{
  "n_layer": 21,
  "head_dim": 64,
  "positions": "learned",
  "attn_scale": 0.125,
  "tie_embeddings": true,
  "init": "normal",
  "init_std_up": 0.0395,
  "decay_shape": "linear",
  "steps": 3228
}
MLP neurons of a small language model. Each row is named by its layer, matrix (down: output weights) and neuron, and shows model dimensions 16-143. Each number is 128 + 24 x the weight over its row's rms, rounded and kept within 0 to 255. Numbers have three digits each.
After each neuron's rows, "fires before" lists the tokens most often just after its 100 highest values on Wikipedia text that the model never trained on. A number after a token or word is its count.

L3.down508:125158178087154172087127150090132126125129133130159127133114143116109115117115140139118130158159130148122122088084136154105126084103106134134112098124109174117143123139117102097149113104114131107058116126121188133134107111129146107141148108112131121083108113154123123148096111104125137115190186094172113155134147141166124174146070158146158138140145099132117136132135151121152145151139
fires before: " |" 60, "," 8, ";" 4

L15.down397:157110156164138128142161106121111135160172140110093125145097146093117148112134105124147126113147158121127106100135147156104141111143121090126158103139131117064148146149099160147092136087156140149120172120120125117134120107145086117111125128135156107120149133169167133143133160146135105146142120143164141103099090086040098173119125110170131111110099075131093144143116162133150137139121
fires before: " he" 20, "," 18, " the" 15, " they" 5, " of" 4, " it" 4

L3.down286:150155142131173100134151086136170152119105092105137163099100160156113173083123175105123144106127150158114117154141128188130145120121153109110113176130129119096100102145148124160142124124139182138121109097138149133091092112089165161113101100154135082110105154131121104125155129130106067079137126111132115141096156127098128106137141124162161153108146096141112095104137116148095176152106
fires before: "-" 54, "\n\n" 33

L8.down33:128121126103155158126099159091162153151113162123113140125113137099124098124153117079128136083125129139111163096121148181133136173152108146126099081160089139152121176161095106140170149107110134103159140155100197139122120123134143164123138102105126128110105118144122130098107109134094174114142129129130134125146154136051133142102129151122141109158141146149130132155070104129126156108155
fires before: "-" 37, " |" 36, "|" 9

L11.down150:158125153144079129145145109139118139110144087128175109109149116116096183099143134083120114166119101100133154114157124126147160113163156119175085181122147135112136107168125137135161105143108132145086111164088123116132133120115092124121126070161105141144160176139126118107133127131130103121169120161099117120119151126058125127163108110115129095128160141100118130142130140133124123142115
fires before: "=" 41, "The" 9, "In" 4, "-" 4

L5.down540:111144112146126132123134097137185102099121150129109120121125141168155143142124171168107114081122132099157128151107186150134101144118088174111089105107150134118131175123140107106155136153157120109139173171147157114123116136120087122130162144097131114135127086137146111130131156148113143074112141096115124150108147155130088146176107152110141100091153139148144084125162128112104114133158
fires before: " |" 46, "000" 8, " 0" 7, ";" 7, " 1" 4

L2.down348:123101148112170141102120142126148126129130154110084137073138130080099146155107118133146077093147177115167073142146133152122107106119117131086160130142120114089130103161146113116137138133125126130145123164127149144167127139190121118143096117137122134124168118112160103113100127141102135088184068147141134133080169127113129099129118132122124119160113150158158151147116115101138094124111
fires before: "=" 37, "\n\n" 9, "." 5, " Roc" 5, " (" 4, "," 4

L6.down37:125116155135134124118110084118136134130116113127119072153117139119139155176094086143145151081116133126116143131163133145153119136109150123136124162154089095108141108156112116101110143123161148149150150143126187090166096147167117100097123143119122128105129085176142128125123161155140170106143079128123151118094135178125137103158119119140136139112116117136121132125168157138117110156129
fires before: "," 67, " he" 6

L9.down392:127109175130137160109109137138089088167108129122093076127119120113118102123112100141100152087139111150114145110122114137110143142133110103136124115162144170122123137143124120146135127093118127110123151105147101127122102116163119134121071125121130106140099104107110115154123193107071116150142186137132108158083139161179114129140126114146178114124146110112163097138100139108122126161111
fires before: " |" 28, ";" 12, "." 5, " 1" 5, " 0" 5, "+" 4

L3.down88:124131078180107107139164138122104137136175136148146151144133136143128106119139119101102128150089100128091152138140101139137097138170128102155165171113146116140094110135119104103110137104127135148129157102122091086118128126109121132153178132138138122098167147099157111131115098103159132089073091113129121141118126148121135134176166178127165133138133127077117146127126088139106079164147
fires before: "\n" 21, " of" 13, " and" 10, "." 7, "," 7, "\n\n" 6

L14.down371:129144101124109139139162156089159112177056084110153080102127139131076117135109161133151142172141135109119146161141117123135126094127135144122100154091147103141130125151117111120125120128159127092138172174146119162117168135112129164129074129156137142107161135140146089132115144092115118108134140147083155120125149140100154129086117106109111114108173150148085148124114141143136099156109
fires before: "-" 64, "\n" 5

L14.down283:124122115132115167136115131137132156126134173083129153174113137129077111134138101192143135132136105106119120131122124132099102138079116152127150136092124088130160087123139154102119138161122142107175154120077147089121127090133155162142146098097152137110110113145130110164090156127158103120097148151138099151144129162108144134133174165148129127142140125135125093119107146085128118093106
fires before: " |" 36, " Pos" 7, "." 7, " Player" 6, " (" 5

L8.down621:133117144061135140151142123142131111114112137141105141167115110124150124186081107153130156088086142122126152110107123188121136151119113124112088165141136085098146137125091118120154126123101118133106149082115118141155129131146105183115106146099132114142119091174128115105131121167112132152143146111095141132140102148083145120122177151125156137158107110153146094113105121128073111098120
fires before: " |" 24, " (" 12, "\n" 10, "s" 6, "1" 5, "," 5

L6.down242:138104075118132128114152132127142150133118123133135137182136114158141123160113127173110101119114123086096126096111148143165135129132101145129116159105134139118117143094078095129156099133092163134119162134102151091119106149154166155135073127117087185118124159143138135141123180100082124149090152158127126108114095138129094131171109114140122136129128129159158151120124169116127167107138
fires before: "|" 25, "\n" 22, "  " 12, " Conn" 8, " 5" 5, " 0" 5

L10.down447:134121125119105191122071114114159099127145122141137140130126110162100118138153138078124056127145157133101105115160116121153111135145137147111106156134094116135108159124122150165116081143131112098109114135151187107132133066153155122154164133117162130127157096141136134130140148131079116091100101136157120115129091150146106122113113158134168124155091135115129110111120155154135134135153
fires before: "|" 45, ")" 8, "\n" 7, "-" 4

L3.down367:103099073126121111124130160119104140127099113125120132110116126149129165092111137148135082173137156079137106142132130141103140095137123151098154136120136113132145116125112117080129116115125125155102147118113112127098125148133168106106084124097111147156105155126098131156155107149088126149101160117095141136178079141052136095140160121103127115128137155123152107127110141113085144143126
fires before: "\n" 24, "-" 24, "  " 17, "|" 12

L8.down131:109159070097136104095147081157143121111111155130120129157145116083125179107115118135114154136202129120160115123164119129141123142128133119093128124091150112132140116139132100131100098173113149137152125179091113093134174114128128144153135140141155110120148124133190126114129137133123085132121171063150121122152114134110128111168124107114167126095125129121160084145149130128150130129134
fires before: " |" 58, "." 10, "|" 4

L6.down117:158146090138127116158132100132111145115134151158158107093167149123112082146130146097129141138139124117087091118126141145118128133108166117130180123097080120098107152156150168142122123127130163075132141170137109133096114118155095116197139113127153121137129109140127169098137096151144165177091135111126133100157142098134139132090161151147092129126143145129131114116167117113111128149126
fires before: " |" 30, ";" 15, "  " 8, "%" 5, " +" 4

L15.down585:125137109078180144126136137150101093106087137132188143150124093159126162130140140139133131157152115130157143164141125147152117130170131111079128146142127114092140115138109113117085128159150134140137187111129124126109131095107169123150113090171130165156182130120123133135127116103122105128106165113127105097142128138136147115127114092137141141100153074086100125162135154146159096097110
fires before: "\n" 63, "\n\n" 22

L6.down289:141134155136083148097120129139158149141118153122155117165133151165160128138127162168136086141136133139117100123130097134139094153137096116151084105118109106131152137140111086138110115124155106155154141124161141124144085121125117126127106082112093128102139152175077118140113153135123109137112146115173134157127088147137120088159160140117167147138163125114077103159138105149135128161110
fires before: "s" 39, "," 15, "\n " 6, "\n" 6, "\n\n" 5, "." 4

L13.down129:097137068100089124142090109130109138097116115130120132123110151137114114121123125114149129120124120133111148159140135076128088106195114142117150164104132131134138112148145087116105137159114147103128145125124144105127126137103169146121142122144070130158145100105146143099151170131088102116137122165192177155166126144069092114129107162133114114119109151122107093126165149126165154173059
fires before: "\n" 39, "\n\n" 21, " a" 4

L5.down88:065137091092093099138098200120112111136140157131110099166106127116124081176117085081174116143138150137121138124149104122081132118131136126131152108121068121130115127158119131121145158103164154100098106106099091117092120176128141126097123121116138102141118141090113137187113114180150116137120128108145127142145144106119129169137092161148192125152135134131134133152123163133117124119143
fires before: " |" 32, "\n" 13, ";" 12, "|" 8, "," 6, "  " 4

L11.down366:144120178107101075164112125091126104112110137158135120160147126156120159131133161101097162097119153112134089117122172124137090110127131140131134114141124105155145143120148121165100141168105117185136184135102118088141120084137145119169138111134145144112150143100113153163102134145128163059134147121131110133140147134096138116100093123153134135085155135126098117120112144149132148097075
fires before: "\n" 49, "\n\n" 37

L15.down605:125076136140139151123105136158115130162136123128127143155137121105152117136128132113123077127147176121094165102118105135118096071099169112147083130124188116106106142142105107075116130102168108149115097110090154126077143138102129111121133111113121154154148141153148131141150155131101109123181094164133134142113115133153090100188098180094113160165130155147123140127185137105119116142126
fires before: " |" 27, " of" 17, "|" 11

L5.down182:132133138129154120126103135154176112116127184127076144130139163112123119148157100175121167100150173109144118141178124121087128167156136111114127131152145113130160119103139094136081119117127167111104129158140138124139133124146113121111129129129090143105159126075116152125127102163144121110080137106164157112096145073144144107159128145139142106135099175110169152166107133097150094104138
fires before: " |" 29, "-" 15, "\n" 7, " (" 6, "." 5

L18.down452:135103107146111116109118136114113120153159124156159133146167120158116081129155144160134124116097109090126125157129123112144119143121174126140120150125088126134105130135159112145184126154080152098109108079119147152125064135117128142138171129128125116081125136134123118135158117155131109110086177156117112185125105147144107092170165159097113142144116110133154147102122195115131131149108
fires before: "," 26, "." 23, " and" 6, " in" 4

L13.down195:089114130124118132131135115129150136156151150139116111162156137119113153137128152058114124157124126105081155160131110090149143137098108141119103114119171165129153097121110116113098133149117090130120157102125142111132131184147093078162144079138122163139160174140119112122132155088127131125105116184145133108108140160087123157115123101139090160147092158154145130131137129107143119086092
fires before: "|" 50, "uch" 5

L5.down417:114163106145152122142149081141147139126100149140150112152130103154141101122149096120103147105114142133128104159116140152094146193192143144128114127122073105127119149137157161130104090145146131105140105120112162138130102151096187141157140122102126106144134085094120150129114118121163149110116131143138159104154131119156123118103123154122111135123173131110156132180125117083162099134119
fires before: " |" 41, "°" 5, ";" 4

L18.down384:116118152166138125127165114094148139152150094151122130109125128140145158122126128117112149126113095164103111119112089133131148089122116126106088122124177102155136139152100118150170132094165147109164099139120105115159124125095107093133126108126144128151170154164161128154089078144076120093179136122146149119089150139097189120108100114083164158115133068110112137087145169142113154136122
fires before: " by" 15, " to" 14, " in" 8, " out" 5, " on" 4, " up" 4

L8.down614:129133123115134099087130136135143107144126146100123186084123126113099154123162127121155114161125126102149068094126118123095158091162096089113143094124143092146132085143124134134145128128120098101111184115126124103112174125107181154116093097108102131095143156131141154152139139131103167089129157140121127112177135128215157125133116126094130131151152151110134165175127160115083107146136
fires before: "-" 69, "|" 28

L5.down203:121152172164150090108170093130116166116144123104088118135082164095091113154116116114135107107121097180095107141140107142132099169111105131082112154124146144128128091179107110130146151125131126135139142128109107152154128125134174166118164161138129160102130156144125137145139121104161126132119109144139143102098145150099121164162181118136123129073129115124112107108150145162109141117140
fires before: "," 28, "." 21, " and" 11

L11.down169:107117124129193149129128122140143097148157152120141123143158124132150116109137135159141112106126095150114083149180133129147127132142166160113152133114151141153161121130139104156143116103111131155098179160114106149046128111144151101157135079111104092095145146122115122109125125111148133131117112111078114107134114145147094138122105162169105067115125165113127138081054132132121158137119
fires before: "-" 78, "ment" 5

L13.down510:141166153104073094156156129115149139107149116157183139128158105103093138146137128110144129163135131144145134167104064122099118131182117175120104133120103096122109137138117178150076086153124123113145191110123091148145083131119164145130090111123130128157130113115138144144124122157117130139164135118151133115195132151131125125122119137143108111137081162123125085118124156139137133113101
fires before: "\n" 44, "\n\n" 35, "=" 4

L6.down77:090119116092114118135144136138129148109126117113145124124102164166161187102130111140177081132164118120102113104135133136140166128101091121131105105106208121117160137118131153115151133175131149138105150111161136120108122100108176124089093123108084110125148115127138106145154131145110096093126120128146128114150108123149125114108081145146137156139113083180130132123157134137109177138115
fires before: "-" 56, "t" 6

L12.down262:160160121123118120143124117142132116092126146076170164097134138083089145141170130137098132093128164137129127147129163120088118067176144114095097129124130099124138087138128143151124122119135120140128135144156111124164143126151162105094076108152121120136103166106132121133109060121118149124151116088149108146144158111143173150117140138151151140125162127130096081146161148146129127118137
fires before: "\n" 68, "\n\n" 30

L13.down145:138122076109124084124097179152169135174140132067133123120107116133176082124140109093141131167108092121121140139143157147089101115130133132146115112144103122165121112180143131196141155155137135123155162123141127110118093105110127132144116160153100130102115151137094117119109138131107143100116112127106136154144112109172112103159114105138135134169106161094126141100077163163178156147123
fires before: " |" 49, "." 30

L3.down71:111129104075126134127103116143146109160079142176163155112158108111124138142108150132139123151153135105148130140059084129130130144121145140135140134148125107125188122159106157135143089154152113146128157103119164108075117146100119156141100110123102143127109127121119123131129127146083105116137154110105156115083134110135166093142163102127173167134142142123106122134112151144148098182094
fires before: "=" 51, "\n" 11, "\n\n" 10

L12.down135:151120095150102143130089123139123142131102115123149155102106154197096113150101106158151137121107112134080150121156114149106129116093110125088137176116146109160131121145086125120106114105112108119152087131078145149150175142120115114148169121115102116127113134150141087133092149148091123145136168122165139109112117139126115137102073139117105157084086103121110152088158129141124147165153
fires before: " by" 26, " in" 16, " to" 13, " as" 5, " on" 5, "." 4

L10.down585:132143109155126144125132113114087137116069135105151112148119156156081152102106144125125156134081136117101147123157078099158171118106131125134098141160153146111115103139113098098091108110096108132122160086152151124107162135161113149171145163156112160094138133151163176099139124098127098116119078085115147128126136162141133105128094094163138127083172116152116126110151144139135114160153
fires before: "\n" 35, "\n\n" 18

L6.down45:109107109115146148111104075110141121155086161156135112164173120179148109157130118132156088143094137113098137151120117144109106130088158148093147179151134157165140128130142132124130138126120146137152142095118130124097159120099118090129132113087110112141127085140125105087143128117134118119144131119125142143150171122138148108145111127201135138118135098138140111174125145124162104135093
fires before: " |" 41, " Label" 12, "aged" 5, "-" 4

L7.down317:152074120166155109104121121087126179164131105096119153135129107112105072140164135071118109124111137128109140095101139156122182192148157127170154138115118138120118135116086150124109115108153151102129127122141144113108111121148103143124146154119136105175173101127140116122114112150133151102121098106114099121111146125141147116118104137167164150123080129100142091103139125168117111124150
fires before: "s" 46, "\n" 11, ")" 5

L2.down68:140115139145129176146120155184098152145107171117168131181109091189082118150155116093152124091113111153095097091117080106161113119108116121143127126136114116101163179150169122113144115124136144087131134144140136116114152098088132099132128105103139094117145117131065095117129142161146119145142152157125108129118121133189123135112128136113128148132075132130138117104143113169164130126131
fires before: "," 21, ":" 18, "ing" 11, ";" 8, "ity" 5, "R" 5

L14.down477:098146163103113075118104127095145145114142150154117119109157150119097146124098128140091123095127164141110171135127131128108106117120125105112158158117128136117107107155085089186125124185126133118093196147115093121124133092124131116141122093186094108157141130127123140114146134160155123125139178145115108133161147141150096132144138109129110130105080147063151151126133136164134104148139
fires before: "\n" 61, "\n\n" 35

L11.down89:125123122133142131146123122108158133145142154120152125115137125102086088116160112092070150110091141124096149121172122124166142160090150086140130147176123130107164138120146095155119130076155101092119181133156126131113131145145110140120132129136137105132099134163129123109133096118145174130139134103111186119131136161095112120136096138189143140121156114145116143113126120148150121135124
fires before: "|" 62, "\n" 12, " |" 7, "\n\n" 6, "." 4

L9.down461:077133112111175087189106124127122075124183128109111137140120154159124139110142127131139127147158137171092155126166135129105135169150108092102184121104120121144137132152115096105142130065156159163133131095123109148138174097148132089145118114141157134112146120136143127162100131122170119129123087085143151148105148121101126105104129120140135101129162134125129114085139129109133174099136
fires before: "-" 37, "\n" 10, "d" 4

L12.down263:113127143159134171146133132158146130138130077113144105130155145137136132114090166163133155086151137136099083137112108178123103111146126138108143171127105079162162150170084134146159127103150157149179103108108119122103149102158123136104097179132148103146142110093125138111098141137150123154141165097114115115105124107178088143139091166110135151107125156138109115092105132128128144097121
fires before: " as" 23, " to" 19, " in" 11, " with" 8, "." 4, "," 4

L10.down165:172139099126125099122153154139145117159118135138142134109128133146123140189121141120101146178082153141121145101124123188139120134113106157082119104155141147118101125089090153147134136103096108082120143120151087109127109164123128162144113114133126124095137124122127178139135140128127144107139077114135104127159127104154161112175140154126136108111159112131162142135150089162118106107203
fires before: "-" 38, "|" 26, "se" 8, "ser" 4

L10.down576:133104139149106138118126114092126138137119153139139107105141106130153140154136134140127166147145125086076116142124123108143133145096092098156132143149145143127155115211130161139134115176146099130078157099152135105154097116104101172115146086131124157119095118113118103142148070140155120170136135174121130150118132162121104148075138121138133159144104118136139116093147115190135147122090
fires before: "," 22, "." 17, " and" 7, " in" 6, " for" 6

L9.down586:117096129104094124167135124130122134134174120135134088126146132116133157165135135098124139118064090124099097092149110144105124150109153126135140122132115120109133123131079130133149115116157085152124187131170097117125143157136137153166113117131080172135124130137106109078160127082148150169147149153142132144130142140137118110113181126131099080148156150148143132111135142106105112158097
fires before: "-" 39, "\n" 16, "dale" 6, "ment" 4, "|" 4

L9.down317:139109111137118124097095104131122170151109117163110122146103152174106102123130118135110123061132128153158118103100133135136094117167138122117106149151135135112145183102086130139159139119157153120124120123108151143119139122093111125131100103054112088119152137150097132116117157172135122113154109093144105144179158158184135146134127075153127104120095118104122141159126112149111152088163
fires before: " |" 27, ";" 16, "+" 7, "," 5, " the" 4, "." 4

L12.down55:106105106087130135127146135102115134122130152139130131115099127128150115199157159117155114121125150135131091113142109115156118135134136122084134115174118152180119107122112121134106122105155125109106117139149174117122073173076138123126129146130089119149100132136084088092142126100124173118162104113154114135146120108143119097095060165134110161127094114146167126143095132110127128142158
fires before: "-" 44, "t" 7

L9.down248:119146145129154107163139126092126140134104163142145093164116120115147085148156171151101160132110113146181136099105111196145128098062147136148131089192100148116103123127126121145129099128132151132110158150174118105158140104171109130100157132095097102133149115095115137133092114135121154126140116108136110092137169164104093129113108144140160133155117107121092107124089139135130088149121
fires before: " |" 48, "-" 5, "." 4, "1" 4

L6.down84:120091155172135165132125083159094144163115137145103133151150141098107147140167138161159119104146121129117103125116145130154096151116103116122122127126115162123138096147105114130144138155138144139155142129127154140120101123113143159075113155080090124137103122122091145096128140173157097117104120158127122159101094112112120148139145121139138140129178119148132108123147148141136154137098
fires before: "," 62, "." 9, " the" 5

L11.down92:115136164084141151146106149148094121103168070145146131104137159133121127117136136124125158169133135131124170111100099117132127128132141127121140146170128120082128124126122151093211119141138136162067072092109132141156096128092093130090122148143122106135109129143102135108162145080095102140098125152132166123107097126117105130120162129123116116169135137136124133149131167087128132147112
fires before: "=" 98

L9.down631:112138206145131158129095166109161151138177150118140150160109156095111082090160116106141138118127115115173143082174114108111111113091133108101109108131110104114142130138085125140128131123118165111136111109140128126120124118163152158124138106082146170119123087150122139076108085129118148137160124128149138084125122127113107145109135158157135131132118096138129157141139140136147123130143
fires before: " |" 37, ";" 11, " 0" 10, " 2" 5, " 22" 4, " 5" 4

L13.down542:088180161144127110155148121102126148105119134116130149162123117114135112121132120122095101118168093135164121113187122174136154146152187091156157139115138125126168152104153143147121071101098166139126121148163120117102164110116083123116171108146142114126143080116157095159153171096063131133122137088101113120120149136155108108133114151148109130128143116090096127140131140111123138124157
fires before: " |" 52, "s" 7

L5.down106:117114142135129088151130165128127127110137146109176092089142153100144119142121126144149093103084142109126123145128109152142133113085084111191152128141128154101092165145114106169181137110132169133155138093142152128102131115097094174065088136109086126127096112123106162132126134133143135139111147135145149121107131126175108160114156146128147147124154138155096116116151119151125130107120
fires before: "," 40, "." 15, " and" 6, " |" 4, " by" 4

L14.down456:124114155131120147173110136146119095158104096107115140136095104119131116155167120128154151154127137117134111133130105158145100157070111108179142115143155131120138105169105110144115130114122130121107214131153134085112123114098128139114097132113098147165128142120177133153141147121127176121138129096168109135097084113089146088151142095113158125143150153137095165117138115119101136133132
fires before: "=" 23, "-" 18, "born" 8, "\n" 7, "\n\n" 4, " is" 4

L8.down290:117131178154106158144149108101098111144131140125099154130178123109160124165127133116116141124083141134136130131112136140171113097109140104116127102116182148072111148167104176133134121127105138122075117105127136103104123147129099139151145109160116161145121121153103141100105092115108106095089070160152145156110157128116133122166136134160157168156148110101121180086170105149102080155118
fires before: "=" 34, "-" 14, "n" 5, " \"" 5

L12.down40:113100139141184110088152099158127130079167133135072119140155113152096075102136124084123121140114129147140123112120130120145123136118125087146135107115150086196178123137119160137150143114137128125163135122134151135079105137121105119106166141168122110123134110136205110103130138105127130114123115095101134144134160168106142148120115146113141116132139078112155134126173141117098145102144
fires before: "-" 63, "\n" 6

L15.down35:118091135133175126107121185109119145147132177145150148142128107128150119163131182133130126163111148099144118138110116074112123138076123110115167111169107124088094126149131102107127115111116084097140081085148157105163146130094116140119079144112142175093070110126139111164112113125132131140127127116174168154107132073125129132104141137168138152095116177129151106114147114166130136146124
fires before: " by" 16, " in" 14, "-" 13, " to" 5, " on" 5

L2.down243:162161126068122118175133132157124114152110122095109179140141123101116163101124154109096101141131096103093122158123139162107148102152128135111109156130122185166121133114130160126111151128137132140138143122174153118159088131119159132113080104127108129096104121127177132148117098133082108115148155090116101130141118131142118139150152075117149176138113138101110081126135182097115155151101
fires before: "=" 45, "\n" 22, "\n\n" 16

L9.down596:087158099098191156120114161096113090151107167117123134113133088116154097154119110131098136120131150101138079129108143131126142104143114114120107111147123106106173146110119130141163114116092098134134100168119150140120158087172155131139119155124142148107127147107143107093144080147138156175165110146105120103131156148140119140138120135137127127155099128100125185134102097149148117115153
fires before: "-" 81, "\n" 4

L2.down440:091147115159152144136133097172113139113113114116080129126131118134118168114155154166143101099148093177119176109082154156119145163099116121129079127151124084093178178134116117136156177126131103103104140115103126165080143136091124119120121105140157145124131137123098136139098115149158127128130169088123152140127120122105117131124074123141098129144111147120130151121183132140156145111119
fires before: "s" 18, ":" 15, "," 12, " in" 9, ";" 9, "." 5

L2.down298:104135128113150135102120133116119105150182126198132108089158144133118113137123127127127099143095149094131161168136123104162135133122112144128108126100133125123146124121058110109145118142165141147108150104109113097122148128158133108161127134136099153153146197085119109152160136136116089137176136153107094165096128135107103101159150154126150084140123156185103129119122135166119178105132
fires before: "-" 75, "|" 8

L11.down608:101116113098135157158146130147139098056140144130146130133163109106081131131106136124123084136100147124105178117140097126118099131162110149097105108137195103089120185161103126138087118140135114103141153117104089130136127131135175113120131113136128114140148126136123150181109125112158148148163163116182128133145122118146141152153103102123087116140113101103118064113138125152130214164137
fires before: "-" 41, "\n" 18, "|" 14, " the" 4

L15.down464:114136131122132106120102129134133153128103130143119098124092142149119131165108158119130116208157138153112146126142102124131123117152164110127154125141131116106089127118129097114145184160164096143101241119128123155148151123146133132155116134149080153178180128120127106108143162108144085152120074110134117150112117119106109100112134140102114152120171154120117141154139120123124087150090
fires before: "-" 50, "0" 7, "4" 6, "8" 5

L3.down87:113080121118160136100139137142090135104132158140115124121112157136101114139129085071147135106094151146111128104105130145133141102104118127133098166115111128116133147146139112112141080157108143114105152150145129133153155110106134121126144085077144104142126056120128110093126127186085164124104165152167128116158131123144125155094146140131104103130169205141094130161162100098096081136155
fires before: "-" 19, ":" 17, "\n" 11, ";" 8, " and" 5, "," 4

L14.down436:101121156082093143121143095179134153137136160128124097094100132053169131156095111142149078109136134130126167094093131166143116130135096148085134132072163122133129117135107096133060112144131115105132124183132137098156162127134144128107106122090166107166113128140146148086133118131121099126102114122104129116172122149133119158141152123149143147109099099170115130138129106159151123154141
fires before: " |" 50, "\n" 15, "," 9, ";" 6, "." 5

L18.down303:139117141076116143160158138100154089157133129139135123141130098159141152164172107126121124084153145147105114126136132103140164114156078152112131123138094126135182154123090078144084101138124166123146109123088146109146147111148133133136142154104080114118105152184127153115106129121134125173103145119110100166133106149156135094096105131102151116124096094134173135087161083148121141117146
fires before: "." 19, " and" 14, " to" 12, "," 11, " (" 8, " in" 4

L3.down136:135125167131127153116163152128166114114123147111117129142134180132145132149119105101147102100163110126103170116142122159114106108137128160095162124147077121104099068146109107147178155083094139089124142148128095106115096122133116100138116169127114078131126125139132152165110172116122117093110160107137113135121147159137133119140097188116162102098149112151107133125158144099132138111137
fires before: " |" 30, ":" 13, ")" 9, " kg" 4, " 2010" 4

L14.down350:115096101124160106093106115133195126106149162138131098134120127103141116153174102118158168127089139158128129115109141137116140143163128132173141124093143095113152117157159135147182146165121104108136096133128122172132119085126112165115160134159155083070138109120091130120135097147070183123150119108133100111145151128106125132131139143119112142124120125108135146101109137138096130136113
fires before: " |" 31, "." 16, " on" 9, " of" 4, " to" 4, "," 4

L12.down494:125127085105110101111146127117140137107122122149125139145135141124162130098111083086138140109149143152096185143101108128112107102150112131145169137090137081154135134142102117138130146115099122132086150133139105136131127172095108121134180116133145121157109141131126149143140106166159096116147106115117125163152129113153136121196081157119141113103129125161144123160114161124148117119142
fires before: "\n" 28, "\n\n" 24, "," 5

L14.down138:134138164137159122110127161145137146138113128152119134142127125072125157075134139105122178146138148144149154076102130105117140140132131130166121110123135142128176112118114127128146101115122175155120117115146134193171132145105137091089163117133113096155091129112134148120124137157117127156152109096104184124107136156133109179124106144107089139118147142086124098070114163098128111132132
fires before: "=" 91

L5.down532:103117077115102124168115174150158117141104135159143122187093125136134087135141098103125122120102138060126131137168138164129142122122126148090149129122099101123118107115068067144169090127119162151120177132102112121097123145095140126129093136095083137133115125132111118147139129131117111142111140119133144112153115149095096125145107147120140111183156156161113124115102156110132136149163
fires before: "\n" 18, "  " 16, "|" 15, " 0" 9, "\n\n" 5

L15.down13:205114078111077101099122139104143110147101120138124148131156149133120126113137124102149085140125156121125125117156141161047099143150121136119157144107128115162077160150130135119121116148126123147151139131133090120139107182124164119140079106133097122131134093128141126090144155174130153180084157125063091093126156118147146095160144126141122143132110173136130127140098180116137155141101
fires before: " 0" 34, " 1" 11, " −" 8, " +" 5, "\n" 5, " 4" 5

L18.down347:134122113144150115171107131123127132085141148136129144134136126137118117125121159153128100110112107131079184142099156111168138118132092058105140112122109134091129139081121119124168122139125152108104121100139124135119138146132136122133140137154182116161088124120143088143162064145134130142132156095148144139153091150079135118097094145194167140127133102158143158083162170148132122118108
fires before: "-" 81

L9.down402:114139142103148146165136094109110086189095131137153165126166123102113132132108106095135154188159150115088087139114121151125131107117093123134144092114133161140127132104102108150149123107084102129108129139181145115115160118136168123164151120128085128140122157143130128130125102092160113120120108080144115122154151127176124092140122118109164126145086136122124146118135085074100104147143
fires before: "-" 91

L3.down200:145111094141125077136118180170138110123143072115157088118146098136115152124150153139136106143146109113115111120159118163083147111115113115124129152144133160120110089107146184115124130143113119155113138115138117126172113166133130103153102104136138165154106129116136118132100126126126132152112148133127136078114108137087171108107152075073140128102118129122124089163190173179078108134102
fires before: "=" 32, "\n" 27, "\n\n" 23

L10.down598:081112138123120160113129124129118113125122105174162094135082140140102163094131104117169155121161132097124123115151162141154085181117092153103094162149113205139146158092113111089143149095129147141137139126139116131122140085156135122129097148130104106109156148150130143193119127135125125115128063127142126108109122088152139121114100095155138106096126112150144101100100119092118095132122
fires before: "-" 86, " |" 4